MLP neurons of a small language model. Each row is named by its layer, matrix (up: input weights; down: output weights) and neuron, and shows model dimensions 64-319. Each number is 128 + 24 x the weight over its row's rms, rounded and kept within 0 to 255. Numbers have three digits each.
After each neuron's rows, "fires on" lists the tokens most often at its 100 highest values on Wikipedia text that the model never trained on. A number after a token or word is its count.

L3.up185:075158107144107132124152136129186143110118137108115169112137137116124116117077175121127112103112133112137074165107165105104081110132119129128122126080170122148131134137120142119090145188133097125144105124134146120111089116111111138126112154150116144136149117125095109111147151100130134144122121098146115148135149164188115098127120106128175114104111107089122112128097102166155124102099103145143101143128081126132121151061134129131146098132137142171140105103137127076118115124131120067127134156153139183139125148136107107042139160126125130141157125154125132129127137173121165098121097100162147113124167143130114159132117125119126088148109109108198140121121129073114140137071146154149136133127122120129116139136123155117153123143110140156163105132113144094096170125167126
L3.down185:130119130141135132159151102163136165145145129136136119157117139101090094138137131145120135167166147154172154135103145170161119128145066159133122160065130148132119161105099122131154123117141107135091096119127090095134096116151115173113159196136112156143095108100205134151104116128123150102150133129143117132152112168122094128170132107141132120091131121116151132122140130108123130110135136073128142146157121175102102138135135092134162151119113140135110129128154095109144154096078157142099146134086117088138120127156139138059076145140129104172121104063112106127115122107113150139124116114131132151087158117171123112124091145140146151133148131119136142147146125123132122162197113110105143125092098118118092134136122170111109151132140134092119109113110083157124132095084137
fires on: " the" 39, "y" 12, "1" 7, " its" 7, " his" 6, " The" 6

L3.up191:086101110094130135141076121100154102130137132120126133139131165154115143099146081098164111113096114098139119151154134103166160169075119137127097160149172143135108146148125117142140155111151140148119089123138095142134116123146121094112085112129103104137150154173147157150167105156108096106092079128108142128122123122125107160121119117121099131142113128128123124127152105164124105123110099144110106102138112071143150111142109142136113113100171153089114152164119176154115142141142138091103133120175094133138114109135163118131142132111122097184154133124141139098128131141096128101143154082152182083098159167130101099138158164117097143128150125077130163119119114126156133090158166116087142100126122111127157089136122154171101126127113108118128097109091143159090164132158116
L3.down191:114166142175088144151112097120120083116101149128121167146159140119152114140133136132149073149104133114099153095100130162110138154125168108110138112142142123131096118079156127140127122067140105112084131119182151146137130137158173105125111161152141091147111136111132133105120099109113126130146120128082112152116132099143164141118134131126103095141116113094132102140143158156159145112151202134133103112129133086130133102114127154120148130127148158085115161130079131122136135109113143158102100148134142113142168104121117123118098145102098116148115141112132155150122109149140101162118127096117131120161121156124150165090088192148159151122146098148123126125124157097102103158091136146156103097201105129131150126097101097117117164180097122136144142133166093099093128127127155
fires on: "it" 22, "in" 14, "ax" 6, "ot" 6, "az" 6

L6.up1058:160119124131124135140112088090118111157108115096109128130135103116092158166114116121106127126145123081132141083158135130153139146124111106144151089169147138132129095116088120166178153150153064141149147117148155159083154132102130141144127119147158160127101143145121158104130138105135082151162135143085132136141146091115147139111104114100119102150153133127076086144141117120184087141106131130099095111133113170094113148133162126126116137133151157155113137073131136152144088164137132101108103117112123134127162110104121123118121138142142124179163144129119174160067104179135119139147124142133091118144142130086093144118120145113123142157159133139127119154109161145155115127132161164094131128140114120126108141149104120137110153126146133126138132065147137126129147145092152
L6.down1058:124090174127120144089179116136134096155131128090183170138138156129116081177146097136126179122144126174131101152178130166177174125173092125134123140136139128181158147172146154154126104145134059121119097143150147116125145100095133140091161106148101110177141104104120124100134141127141089137126145129126147128127075115145157125161136107148152120090109118126160143124145074157160186194122120109129104156150111146166104114144140126159141172143144129124133093113141174154126102096128124184113135135126152138107177124109099164132141101126113133126125141145169127126134135176126134108119152123120130123115136132129139118150099141100105098135122155100166116135091127150124151163135133146181130096148127122093144124150134152119157147113117126076157178139141124103122131155147099
fires on: " |" 31, "al" 15, "om" 4, "el" 4

L4.up759:108154115172104147100143162123141094121105138161165121098137133132134086136148136110174104151113128155096158163159131113098111158167136165127111080126104104109128151181122142126093121130110103090138134122137136135135143162119131104115137097079170144061102164145155100159124121100153113126132112122121141116116130115149135148088142128132117087109128151132123132156116109117129140138112124152176107109154143153146124066157142134134124138108135100120122147153095087163144154133126120172119183129144147155115131119099082139108127107104138113099178113111094110071117147091157118112110154166139143039124104106125075091097097111110139119131118146096129135099130105118127116095145133129141174146138109112095098136129128144179103178146126169118098138142132121102123111157137155
L4.down759:094136124162115142149119175147112125112130117137141109145119126161090088153091135113156146139156176143136145121140121185085161125123148105129140140148143064108113149089104149126142113085131081130183112099126165128121130131126097110094127086139090141106084129153177149175129116161122054136170145164096127140121112111076121115140105093101152133119100123146163064084095142144153111071144106147109153123122140173107071136123122161101140148146134124168159117166112108162144182135114143112098087092146120111101157130118115152127143094148132097150126146111147147145145135146131126121144144136144098115127130099160129097139120127112142165123117131166152163145141151153121115137112118114180147097121105111125123149117088144117093132108137163143116155112111096140125123114117116
fires on: "oin" 15, "E" 14, "y" 7, "t" 6, "ist" 5, "ir" 5

L3.up614:113126119125189124160124160125175108134130117124102102144126142129104102084116154112137119116183122121119103132086123097124112145159144106135136102139142102115099118079096112115154152141182125128123141153129118136119117111110139147139110147149134121121118136097157094144143141139111083126127121088130148131103101130148155165154140105144178146160155128157139080096089143133141092122084095140119076097145112076122135135135149117171143169130146098089128123110098110106145180117134121134124137127169107096119142110079130181106138127070129154151094141128128150160149154128147150093100122132099153105120106136160124156100136135152123131118130161107119130113068115128132083125096119131129132173100122102117167098089132086123133151129139099116093129170116146105130142121140095
L3.down614:130102117127125137099123066149140172121152120153134177097135166138137107132136180138161126144118129112160095087160080143153136121117169134118111120123132142104111129138129116130145124111109118148131098090105170116139123144141155124162160107114143107063143103141157145153132165169124136156093105155158129172147151125088159147155117166096113088185122130137091097141096129157126133138140148141131183125130139112118166112132134119108090182103138143083137095137103100094136109118148105130144120144137115131144124103105138086152065136162139170129112107100105136111075122115157107142089107140151123156152126147108101170152148124141114124154145131178124150091126122128107141117155147146062179139151144144137160142152115089137128144120127137095103138136136121131112116121140109
fires on: "in" 18, "'," 9, "he" 9, "y" 7, "c" 7, "che" 5

L4.up1689:126138166137196147125140115146128137146133166107137088148133124134095120126105166157144162120073140095103080116129140134127099129130146111136151133115151201089121144098138160123104168165128105136159132176062176107141128091142138088126125080112110145136165168130108126075155123107109118084128129123120162142096158132097139115149120120164128117131114145151138118088110128130126112101109130089144179106112148119111112186113131108120121098138114133145140193132137147126137128154146133155169146118115153185142173110101133113115123148169149121128165159118142120123126131155135150124113165128146101161112080131086122139113089131145158140121106141080124111114128126097138109132130130183103086137134149099147120127105137143132111124124123146117193161126150121101115159147114114
L4.down1689:102128123149132139163110130121128167114136126135113104117125109134136124130135129129108116127099151121175155096116107155144100160127135151119110153127126158127160142081128161127132140134090135141138110117103098088149148108157149115137113160098091113086156131131115173156109156084127171104138126128108128117125147104095119117119106132132118142166099173118100156123132121135124095129119119144133080127144067097144127112109102098128142093159169131101142122107153130119139166138094180097136112125148124134161151107187119173148077118101131134136134144092156151124093129178109103118143116067100143118078107140123129113110121167170131174151115112094129110077122120145101092159128127142117133157107153137090171121143115167133133124120112144150099135128103129148120164148123119
fires on: "." 39, "ion" 11, " World" 6, " part" 4, " offic" 4

L3.up729:112167119124142145110133113147150110103149172147139127133165162121158157161148151127118138126154146178137116110151138142123100121127094138129122124199130117151167099123090145128123159125172068137111123138104112118132156108075130143152150104113104149106103104107109118135117143104085143141107133143137125184123143165128116139105112104127162109137142135107131163139178135128126116108100138115113118095131131113140148116098127122130134106136138181103142122147134149128161134104126112105114115150152104108101153111121149134180099168145113086131170122158119176165121143110140108123136137125122127149141118095101136112147107142161092156104158136154137096158145130124132114132104130130082144170186126136110119135162135095138107167095108139108106078163176181119112135136086128
L3.down729:119104143151128131117117177133163178102121137120141161147170111134137133157096173114105162118126104122102117148147142137128139132109149115137112148110126092130104097100149094123152129125162091092124100150153133158097179181121135139094130156121119140144147159099116139126117116144131088149201167151152108131094113135150120140108186140178134084126141145090141119097130115102132132176138150136137142162133121131140184107137138110134114152155161150095108166140116140122133122121102106161144158121131111116129083103114122062161125150146138136089140154117099131203074151186113123106100138121131094141134144127186131101137108143124096090120152097089148144140149146113098106108135116136141152161108102149052117151090123109175126117148117119099143091127152140106145129123174098
fires on: " |" 94, "==" 5

L3.up908:106148129120172162136072133084104100111141174096137130146109150143107113145163114118143123132141125116152136151110060162171093160129107122155130128144137180131136077108108133130149122129119180110176135155149147131134119114112153179152117150103086156085100156127126118138076137095136158142139119145125131102162127145124164110123150155136098140160110130097160138123124150133090114123108122105129143113136098144136107094139102120150150134102094077168134130148102102138160135109098115119113170135112138145115146122158091133097087162106119135138089089123086070150141147134166134129118160101144141128168151136137163147110085112156061142181145145127140122133165111083131161150147150127165148102181179110107120127093139121128118130137091121152152137129113164107148154139077138
L3.down908:121146140136148147143177121165164128120150133184186146150095151115144116108160115171094152104148107131133120096070071166085147115114151133119170134141108092128146135094133138151118090115138167122115112131135122170141117138130115104147130130129134093161135163129164139126117143130166111120114164155083112114087120096109127123127127127121135140147127147160093139124150131144096138121127108101129114115133133159092146147138153109154197127112140127132137116101151107094114119096166151181139113166127136124085149119171104027146104124103106152118144097135095160112074167152103141118152146101099137103134113129082111126121123110102131172155149097119120137109099101129159083094125118134069130146101085132109116088145120100116099138134153138084131116136128111136070101108125139
fires on: "er" 13, "mer" 13, "ician" 13, " polit" 9, "ist" 8, "or" 7

L3.up1775:138129102118088115145096156100128117118127152121140098134126132112155160145167129130132086130115112074112094144143103115126115149132135113084122084117106148154152114110089104093088118143186134134102091104135085175154117090130158148100147125107170108080131172153111133119129166112144130147139166144129133087073131161141099114136093125152122105179137110112140095113127127086115092142142100147104127113139076160116099122138142142119149138118142096152120149160135144131145146094121126166090126092142142120168143112154135118139140146112127131134127069130091127078102124135133147121152094117130108120105156111114111147106095166125084147116138114092118127125149109100158116124078107116106069145173153137074104095109154153126152096142108135133141139137133108128173122141141101
L3.down1775:132160100165140122108155130127123114112137168110165105150121148115114122134130132146084137136109135127120146119107139133114142116132118155122147116120108161135139121095134138107157125158140124134125081112134129135173092079141113139164138141131151129111144127105117132127087186153148136141134129167141153111083141134125101144149146133146154138181095106108109106118146116137095173115084140104190146152149125142071122157141146116160181107132151074103113097128136079141149122111128159083099121101106143169117126112139184126130106078155157109106107084118159092100140142178140142129118104117145157101134118100106162127114120160130116143134128134152145108129137096147123164167129109129118134131188142122145127095130129170111076123161147154081104133123127089087148099111131123
fires on: "er" 29, "ist" 26, "or" 9, "man" 8, "ary" 4

L6.up1220:132152164099169131130141102181114154125147129095136146121105113141124182173164100151133176108139095133125107125103084144149117117114165061120098175173137136110111127114133156125141169140155149093125172130164087148141167085145111153109128087128113115167101167103098149155151139119086139145144112146091107128128111107129140139111136155151154166130149140100116165162132131200153150173125113089149095123104130149153161097147086136127071131124113132087156113130092095137120138132146164113143185126136101114158072123118135117106111105137133104148164111125124094082153113137139118112167154102127134127172121101097120125180124095111158140113125121130114102154100125126141097131154081164146140179147162110181121086173161127093110119151142129119110147135125154165113117140098149
L6.down1220:147112104129165135123142162113155100136102113147139090131115148092111090136160148134114137152146181131194210130114163128144153137152135129102111135092124104129159132115126124145123089109090110119096096096154130136135081135128140123104120138101121130128138093142121135137124165148176154119112140126141126128171117077127118124120140157119108124156137127120075096115140120133094144123121157113110132098142139158106116124133176106141116122127142119151164139113160147107148105140077119127124089144159163124130131090116133102138142097124138101158115149088123150134146150171132158182123088125112114118168114121139123150095114119118152132143129122141088130103140165092107106161085111142109106108136118121099182119131114179153072120124162133164121160142118161127145098089149163
fires on: " in" 28, " \"" 19, " dis" 9, " |\n" 8, "." 4

L4.up1763:144122150105132140173122170106107165176163100090153105098144126138147150120143084148088121122112130142171131113175137132101104132115135122123109127119117153113145092110114148114124156135161119139150120125108127173115116151089069148154156089094115142133096125116140116130159111189132145141139070116108143149077140123138102126091117124116169117141145142140146166154101125112154115106110086118146136166146153103145090152171150125089093098129114100116163089147083154167150109100104094131144129132152129113132101116146107143117137139157115092146133150102148143114184120142131124134160127090135163138123144136124116140110098157110171116107088112090179151159132105171141144112096101137147154107092082094103172167110136148131108130130100146159183117123122103141127101153160115
L4.down1763:121128171146100104170156163147165151140141088122115148094148136113130085132103136119136175105123113112103139116162161161125106155150094181127175130105094093127135104129105112120136112155123119166115121153118126121102155124151127092124178142130092095132100106136114133132108123087108136121118107119127148115122097138167137123129107140126177140153141116141094107146154126184125083159149134111132151168112110169084101135199175099119152139126104098080080141145144161090090103110057133153103098121082132146109143115123144114115085108110145100137107139142118132113120134107112073122111132120133110083142138123070111124148101105145145096142123119173116148131152126135107128130086094082098121095119159113113079152146119123136150145127120143138115164124175167163105120108127135
fires on: "ed" 26, "od" 16, "ad" 6, "est" 5

L4.up3:122109129130118146105113088158156135163083121101114138144134121127129110125137103132135093130132084120132125125130148126155120097130134098118106100144120129160123142105107137147146169129131104143167142136137130116128109150115136126139151112107108118102146090141091131151141108127108105162088120109096112168108132087112098155132105142165161133119125166117155108130126106111121116102164122073114149129151126069156100171116127124124123120108149156147103147150130095117073091109094146144085114117142123115195161133124137126093102168167154131151132111110182171163101129074114115099145115145161173106171120125147120063151108176133167138114096093111101154130160140123102146137169129150176141114165169149147147130143137143119160081156133090118090131140152133087094113150107079
L4.down3:120164092093129108134112123081159116125117198132139124101104126160118122125134115125148076094095090151112114084147147120121106129119142096121088149093103157144099153125140140132121117137139140135114078127138108145132139107148087106107099108132081089157066140155113156124121178150143105112096125116127104149160102136128158097105113064118121094073124111117165133124119131121132127161138115129119107133127110136139160165107111123163108142108115128143112101115112092103132163102135123129142095146120208093117125111132129132124156101160110118135155129114120111103131143154105149126140113075154104148183150095064110139114140099121138171164117126128172139126109135160126082136146143127124103134154103116166129174128100148106131120138160147105169114144136108159095156133125123
fires on: "e" 20, "ite" 13, " time" 6, "ion" 5, "ut" 4, "m" 4

L3.up377:133165128107157138108129171132152167096134115131171150137109085137140141156107086153111102105093127115109091139149107134094127159098134097099091137145139115122149106092120112102083095162127138133133107129159120123092107154099086148131159166102111108117133136110127152132134166119179133164128105122157106121106128154130102061152098116147088103119118130155111107125124126097125136116140101161148122144100161124080069128160124100121135128143084100148101076120122137154125116111131163113153131134109116127139150107163107164132131125116131151107154110141169130074107139130111140129091084150162096164139123133116143143145134137160121122146125150148166184147134111144154099111162107119173131175139174096092120143092137124145121167151114135139188131111125129087137119121116157
L3.down377:149146122108120118148136143111154093150151148148135123091162103085138104112097150174132113148126109107131150127116158131113167142118118120154164080128153111119138151097145109112136105124113130164121124150143130128072109130110118122189150097140111097159121141134139137145131179137105131170111109161144139067149094096123130161096121166077155106137112134132155138108122097108102161139140109126162125082126117126130136120128150147096157144114121154118133082120103148131122141108137148149124080130149143110108169125124145093120144128148118118161111085113127070119149150117129159118203113125124133078158125152132130123086139137114119101168118102135135124155122104125176143180117136154132138117109111102119154091148124105105107128162143125155126137122117141123115102119147157
fires on: "ist" 29, "ress" 14, "er" 11, "ge" 10, "ment" 5

L3.up1175:107137164130090103118138102111145114096155139112109159113136118097116138095159146122140136133145154122118132150073103146119079142099105112120114139105125167098096100128122141107154109129126096109140123136117097115118124096116094122106097103114113089125096125139140142149115137141089135137098105102138109110149191114130086125141122125137093126109103143083159102141164141151129104108181120136110111135137115110145137135119151146047167134156119102156123100125098134164141145129126121127130124133125190129115158126109103153194150157114122097156176152157132143153096121141075094112142094119142119131118111161159088120136129166091097147109128121138146117127175129135154143133088161157093117128100092167101122093146158122065145104096168111118161137112142129136134085140122126
L3.down1175:172128156068111145141123108123104135103154086178083122136112090113122139117163124102141122106147132144061134154124093145134136120155166132161135153158142129087129162128131088097138107140130125086058124139123150148119130152164150155128130114139124135091089142122154121100113120153156126157114135135158119139099123157149091178119099174070156110117149174172141100120149144108113155121101110115120096118136144095103095175166106128138153104159140121157162122157130144120157142129127134132109125134105177097136114122141107113127112116111111095146157093126116107141141127178125108110104099114117149108131088123123095146116090113125111131142102143106121141163184124154088146115087094131119165115132148168083147130116133101118113096090104129108158117117125086171127136097121122
fires on: "r" 19, "le" 13, "air" 10, " feat" 9, "j" 8, " head" 8

L3.up1680:169122125133118123133149111119171134132128145127094131096130154162159143105137106118122166122094082177092104097145152146139113174157131098112109137136168124137166106115101147146089163150134146141148120130098141149157126161141097147115153144126147133114132102116145156129106155106126148122091153119148123121157106132131137122137126105101152108111100131111177111099101116165098110116124126084107140129109143131180136109122156089139153134190107127082127064122124127146138087111123133180151113151164111136201164151154139132136110160100130140134116128081139177111092067156135104099085137106090085138127149129114147146131098151160132091140135152156098155129153114119144113142077089126129138090160175137110144123112147098145152150123126146156157144140158076109144125117126137
L3.down1680:140088117120069104130119124150140094145161088120123110145112122127122123135162134149138098148124154114072090140132085121145130122128130149167153132132096148087125080154154134087111138142121169158159142128135132140161179106062173139123140144128139149149141153144139117120166172107131117182120142141155154104114150180196094151158159138174079100169102140137142142108131111141135119102157123169110147103081155088120108082138154110139124122117134129131136151145145133109107134100190083110132165122109142185125106102145108151085149127114105111104111105126126097126155153142122133115120116164137180125135128117149098153144122121144139098132101098139147161100102115117128157146175089086145114149107109161102107105131142158128101114141122138145148166143088134107122149136139129
fires on: "z" 22, "-" 8, "ent" 7, "a" 7, "az" 6, "." 5

L6.up890:093149095170123148149117121174108176121101115092107153141124143130154157124141096139134117147144123073133074127138126154135127161119154086170156176171124127118157080149128150120075160131170152150149100136144150131118122090120140111120135098161096103141099103129113154067132114152113171141118150152161118129155131131127111161105113129152140133126149117151115177153104110131154106135125136129132098146119161111171139181143110098119120079140126106149144152128070115166105082114122197135095068104139086163086132138100125095114070113162140118124145124096111167092117124153103117124173118154131110093126086117116138166104130139107153102133115132163150121108124155072099122136111115132136111156109180113138121099086103149148109132146093121101138098121125177108153114157120116
L6.down890:091106136158138121129131176160177132120124148134086117108126125121081152129108147152139113142177119125177135115106131138129088143128124151119152116134133122118114123078155180157135118117137133119100121100138120109156121111110160116129085141101120097127084144117093118122106179110115147162125100172126065155154131075133115168106136117133102113151139120100088127140135124120145112145107110122113107100103137107124138143149119088144141129094170205117108094163173128102129126121144163155179114132128122163132149119049109107181121076124141102132105138107118140118133130140155056147129137100099100150126089108140160139113115132136154142098130136155139193133121156157065105131109110175093120137123152108116117142122154131106137110143099113135121111126129136130109143108137127
fires on: "." 81, " \"" 7, ")." 7

L4.up1060:111160129098116129112117197134093125129115116129108141193169149091126055149129123119103163123126144113124127112111135156079128117116120108130123075115135165104120128132134104116148166137124145123144115176115153136150172140126103140112091093112133108135140145091088103156139154154109144129168115122112128123150117099096122156127152189139106124130174135123145106120135100094120084117108133152160094104103144124133091109165100130127119166154105138134119118075080111117120106125128122130153167128140134118134118139167125127104169103126143133103135158155119173127132135158145147141116102161170114113085139082148092185083113143084106133135173141159129148105128143127131164124131135086166100151096086141165127172115159126113105138094095161127115096143119097095141086111143149
L4.down1060:125148102180162145123117112146111145136120146106182110147147163101094153099152120124139075097135153159153100143136133148113141150117159139147113142145155131104128120101122078141136111107087139136112095126120151168135079142121130152149120118099099139120140131128148173120125136113122120164102091168128195113133147114109127118124177134131163120152158122134134083099082124129134133148146137137147130082128100088150170144106111082109143123092119146128149105121119154107113155093133117151159089102150149105140119128074110126108156116103179102125167146107160145167078129156129116145141109129148135136150088114110119136136086133107109145105154116153132145137112077174138154148119137152121143119173120130163075169114097082108100128114112128152133118077133133163123118112102121
fires on: "im" 21, "ary" 10, "in" 10, "c" 10, "id" 7

L6.up1737:139135121085131125108125137054110140134122114135165122122122129123137131176112076166149099140150131098139150119122101147113079153112123118146092139126126166113148126141137140169136114107107121122127110149120117105116107160118106139152129130122145126097111098144154120118110137105120131108150148121111130150149136166107145111135116150123090057156178143122155153160110122176109166121146142156147136127110114156120147127104143122087101152099140119147122141104123124138141105156177146136121118121190097106144085063126142176108092057149102117118139130124149138138117126098102109105156104067092127122113156177111087098165100052158165114119134150108125095157109131121157090146137135103135114210124103115095141161129124123122135142154102152120107168143162141100123092106106132
L6.down1737:125109089145159145155151108127174150126156119184127116118149100108107123127119124098131102089125131155119152128153095127141136146115123135169102125131098147185116133122108129121099149136092090131123121144128136140163183149134140115121135149107134094136173134128103099150144130095108140095110133127113131139107135124144111119163104114138138126073109137161155096156182102135139110140137089120123147099087104128140161105122168148115103149151137112068102112135132133118123138135157123122137095159125081145155135159132119120110170091137108150146124155093153102116174128098168098137143139148110103116133094121124109101123114087113098129099136113123118143114110111142125119165142163139121147065149163139122115140139117122144143091130142140085127124154137138173118094165144127
fires on: " from" 14, " at" 12, "I" 10, " of" 7, " It" 7

L6.up686:133150118121117119108128123143119093155161143145173159122115141128113124116129139105189143065118074140129136103129160112138108133140116112157133101130154093125153108145076098130118129107058102134092128124144096131135101082137111086114148098098163111101120120148090141133138131098137141109120130129112185092118101145100140154152108085102127120083150077135090169115099181150106096119093155124112145116135113114184130122120118135128102129121114166109114133087147130100143145155166138127119118131102132144191107136142114132114125096167157112109138118109158114138123125124151108128137151149168150109098118094097178152156136140115148119157132126151121122127118133097130125072151133151149163180133123103115123125101162158130116123143097192169141134101106103138119120126096146
L6.down686:075099135172178136126112116118144156087139116122135097083111123115129179118161085138138147151121107129146151164130170126130141144130168158174091123137118145099078103130160131129088138144122113150123140122153133103135149089122161156189108067140127137149113115156166145124135120117121144153129071138086152116107090110149142104174117148144100135142126140146122134139137121112124094181158139111129169138097090106071091099122153114103135116124188098154116111116104110143160166108133113131147106088119119154143079142155071123110135099139112128090166138131137092145096156139104138139107126132130164158123110165125090134147137165094147104123108133139147179067123121126140124146111146102134168125160088130129114137097111095149121156118141157157150147132132134151085116183113122
fires on: "a" 28, "-" 22, "it" 6, " to" 5, " la" 4, "at" 4

L3.up490:153113136117136132070124133145148124123130107083110124149137160156106170146152136111117155071147090124123116115109127145101112169102116138139105090178104143155152104124120087171108155082127114108106158116133081111051168156096155116137128161153134114130108104153123156123164143135105119138103138143184133133113097131134139122125107119148184148113122166112106104191093112090105162110111142148099103106124102115137120128115099121141136084088136187110120161130123113140137108091105114137095095160140091110122126137167169151137125152155118146147144133127101165132145143139156116139130121137155151139121115129118123112185125111154153093106147108137136129136150126150102116143126113145115159156139127154133138161118147163134112153159158148111125122139125122132134131167133136
L3.down490:071138173171095174095132108149139119098164166119160137111147120152136097119123135115142118159149134087127135154099149186057109159146145162137111127128141145158130143079115108122139131140118105137140104170118165129156114119101119133086112128145139131158108141086124105110102110048146132138129139147093084127084129101136136188160145133168118150165143112120153126123153110122094085150097163098137105145135132168119142091172166107140115154142109159110105123068145128136138130093135138136134162117163120099134088106114154106125156123113095124102103144114081078123085142143093169088168146095141105125101142135165150108106134134127155102147161079132122137159133089160112093124149116164110146153116121096119109147114086120141084156097122112122132122133170173129127121108130148
fires on: " |" 96

L3.up862:137153109101078127151136166190143122164130147089162139152096103158124126155085143111121135109108128102149130137133180142120111105143114166113104124089142125119147150104102132125149123135146114101121131149116136149153155134141103139113118130115151157149072132160113136103136092138089126146119111146123135141148156141105094156150125177111078109134109091098149145121095127167108100130138068099124141126153141081171128147151129176109133123114115121106178182135147090121088144117077115102093141119107117119118097138141095109133128132153095104132162172137124123111142159113148155152134170114155123122168136106154145178093117177140118110114136162138129115165179139065101136158131151110157131159151098109077133126158107143083132199091110109153147147123102106117113149117115144
L3.down862:106126144131109130158187124114120139125117135130119110108116094094134112185142149078138108089117141157104134156123137136134111162166138168137140102097143093132134080076108074150161154106132141171165125157129128138146130183132109111147135108117131089154089126131141148091131133122118168159155108132164122156167126158107107114097138119145132104122138133138128092095151139124174167132095143125170164160113095109133144182170146124137117131145119117150101104138133094120127160162098123118076088128083106126148110143100135128119131167142118133100116120178113132129157157100130123115163150114140147145147122153147100186191124098121143122077131125108141152147086108111107147134132117100124146131146114088138119100105171109126173148149130121137139134169100121165096132159139157
fires on: "r" 11, "ra" 10, "ad" 10, "ed" 7, "ag" 7, "ar" 7

L6.up1098:141112136139168123141174160172169099114071168078117142088164106137082135141126157114084143085115172126153124105131149151107125110117143141098156094117134157132159091134108123150127141117110107133137119137133124098163123120072166088127141149095123145162119123102091143136114139153168098121119109119116088179158118129095119128111130128146128161141115155128140134132140123113123133111198071135130122174108180116154137129142157102117140114173095146128160134122131128139076148150177168131153148120129118108165108087144161156136114140134143112148097117111139102105139087108139118108147162129085166120165158122129154111126157095129151120095060123100144135151147134087143135141108119114142125133118136127130152107146122125159155158140137106091132095137119173144127095113101105
L6.down1098:141122083139136126094122144147129164118125145117136103112152105136099145139132107096120155081103153129158089104115136191115181130124124137114063148091129141132098104062139058129120125141126084166102120132077133119107122099100144097094120106110159137104144099121123116142125124138152136160115134198136142132164115153152148125123122092146174146126132076097150116137144148124135131102102124166104106135122127117119127155128112090135117152138119153118121163110133119138099139130151145110158149149134176111116111136088168115153138112166127161145166078060118097097159161114143134155074125137112120134168120108084180120153110126114149152100138125113131139121118112150127129150105128156155121122127103124146149164108148155125151108180141126139106133082127149090136132100100136
fires on: " US" 15, "m" 14, "." 10, ".S" 8, "per" 8, "ion" 6

L3.up232:078143119135151109125114098137131142127123118100115111157126145142162130132141154130109130137116154118093121110083101165112139142165108143154120090148136137100121097122116132135133131139097131119139125141166158128102092107091157075118116141087129097121111155126135110100130127093097149129143157116081151110109116130161161149146060106149130140142151139124137113126129111146138097173110098128157120129120141103107129138140140153112139118095136121153123148096121150087134148129165176144085116104134138150172123141154159134155153125179063118157152120151100173169108147157167128111130107146133119155126126135088114110126157173091132117105125133123122104113109132121137141141102113115200162128129125126106130127101092120131166135104141116122141103104153156160189180124124158
L3.down232:131127124116124094114121126136151125138124123092117110113151140101102152135109116119107087126112131109172160133114097117137114135124111082110175124129085150117146165096136110128098172079096160172105119157122119148157085171121154141122113151112140135144131110133124148102077169167111105136122075112099132102157158120137144147135167115139131153129139135114087111181127131113135117101111176122146134124142134133106142090116100105137126133126142120132142126088175091098140168165124128142156114150135138145176114106076118159166140115128107149174133131115122125155136107144144155155193077128149149116114134109092117098129132095127075162133165142119115138126110133142083091143085124163105146109159097149093109147165110142136119129147132149137114127147139119125067121079115114
fires on: "." 33, ".\n\n" 24, ";" 8, " there" 6

L4.up597:152125174074080100116175123111119125102121137142118114127132100150134123153086141118153150164115148117116114142138139112119178145114143144122141163137123103142111105087142119112149079154130114153142139106168160082131153065164139106119120157163103153124090128107118086129128142099108133153109161098124125139113140164134128111112132155154089138103142097128124154108124160133108159114119131123110139109088085120173094114122131114161120140175135133182120095110129118159127112124100155106125127150141146110118096171135120111105096121100125113117158149166127162125125173135118154135148121131140116101110205105138150123159132108142154117088127085107136108175130121177116096131095112132124136150131152147122118172147106162163118086136161120117104137122132127160124151161136139
L4.down597:159121117129093134065176094154161118179116109151146122142138114104180134174144144122146153160176136111163116119111131127159099142157062109145141141145136118129118133202120128142120088138140134139102112092139154145112123112136158192119130157105104174129088127161089091138126106140124132128108089115095131100152186115160106115123134151134123105119121127151093126125111132131104092068085137160135112144135146151120139104107165128154127105126135096151142132124104133146139133143078173154121152140122134131142122141118110138073103168090133071136136113103120170138138130115137148102098110157099155115091173138102134138119113147123127120092130137113118142173153095124158110151134108083124169162143163146121130138129159145144144137122075130134132133118125166129139104136128150
fires on: "'s" 58, "'" 9, "y" 7, "our" 6, " its" 4

L4.up413:145122111166108091140135138144124122159146105128114136147121134124139095140108104136144068093078097088091102087086133154151128084160126096104149092090175177148089112158119122148111155119129142146153141115126106141108143132128167122134104144057100089145147122145098161127113111140127122134115092126138122178143139108128140110154144099150153151146140134153159141092089150088103097092086132160102139144092101147140119113129106101147123084123140151098146157137146083117131129097188141108141141104159121111159116145132159103159106112113123107105123140136101165115117162136134104070142113122152167163129170117147097079132102136072084134118111133157148140123136117174120130156172118145145122128109164180171161102109116123101126149106190125094123124130144127164165091181110127
L4.down413:122146130125122110096107133118136122109135113110120128124118087113150099145121135143121120104161121110147093173113168164143099142131091127107098143122158103125152173099137141160126148087084122117132112147100142138115119139134147094114124132127150124151126131141124125114140162119080137153103161100142094136116087119120098137172169161123134148183157147102146158106151158163143132137149086162121160161154129120144149125112139177095048115117126177121151144111125109105148114127113083144148116162126110077134162155115086083120119139155079092099132106102099088105104152094087117151147160113124109122139128099124103128152182103132094165101119119121137092138107113152142124088153119128131147173156094132137146151131124118075136203156143130140130137128150132113105137076130072
fires on: "s" 26, "utes" 10, "ro" 6, "e" 5, "m" 5, "ments" 5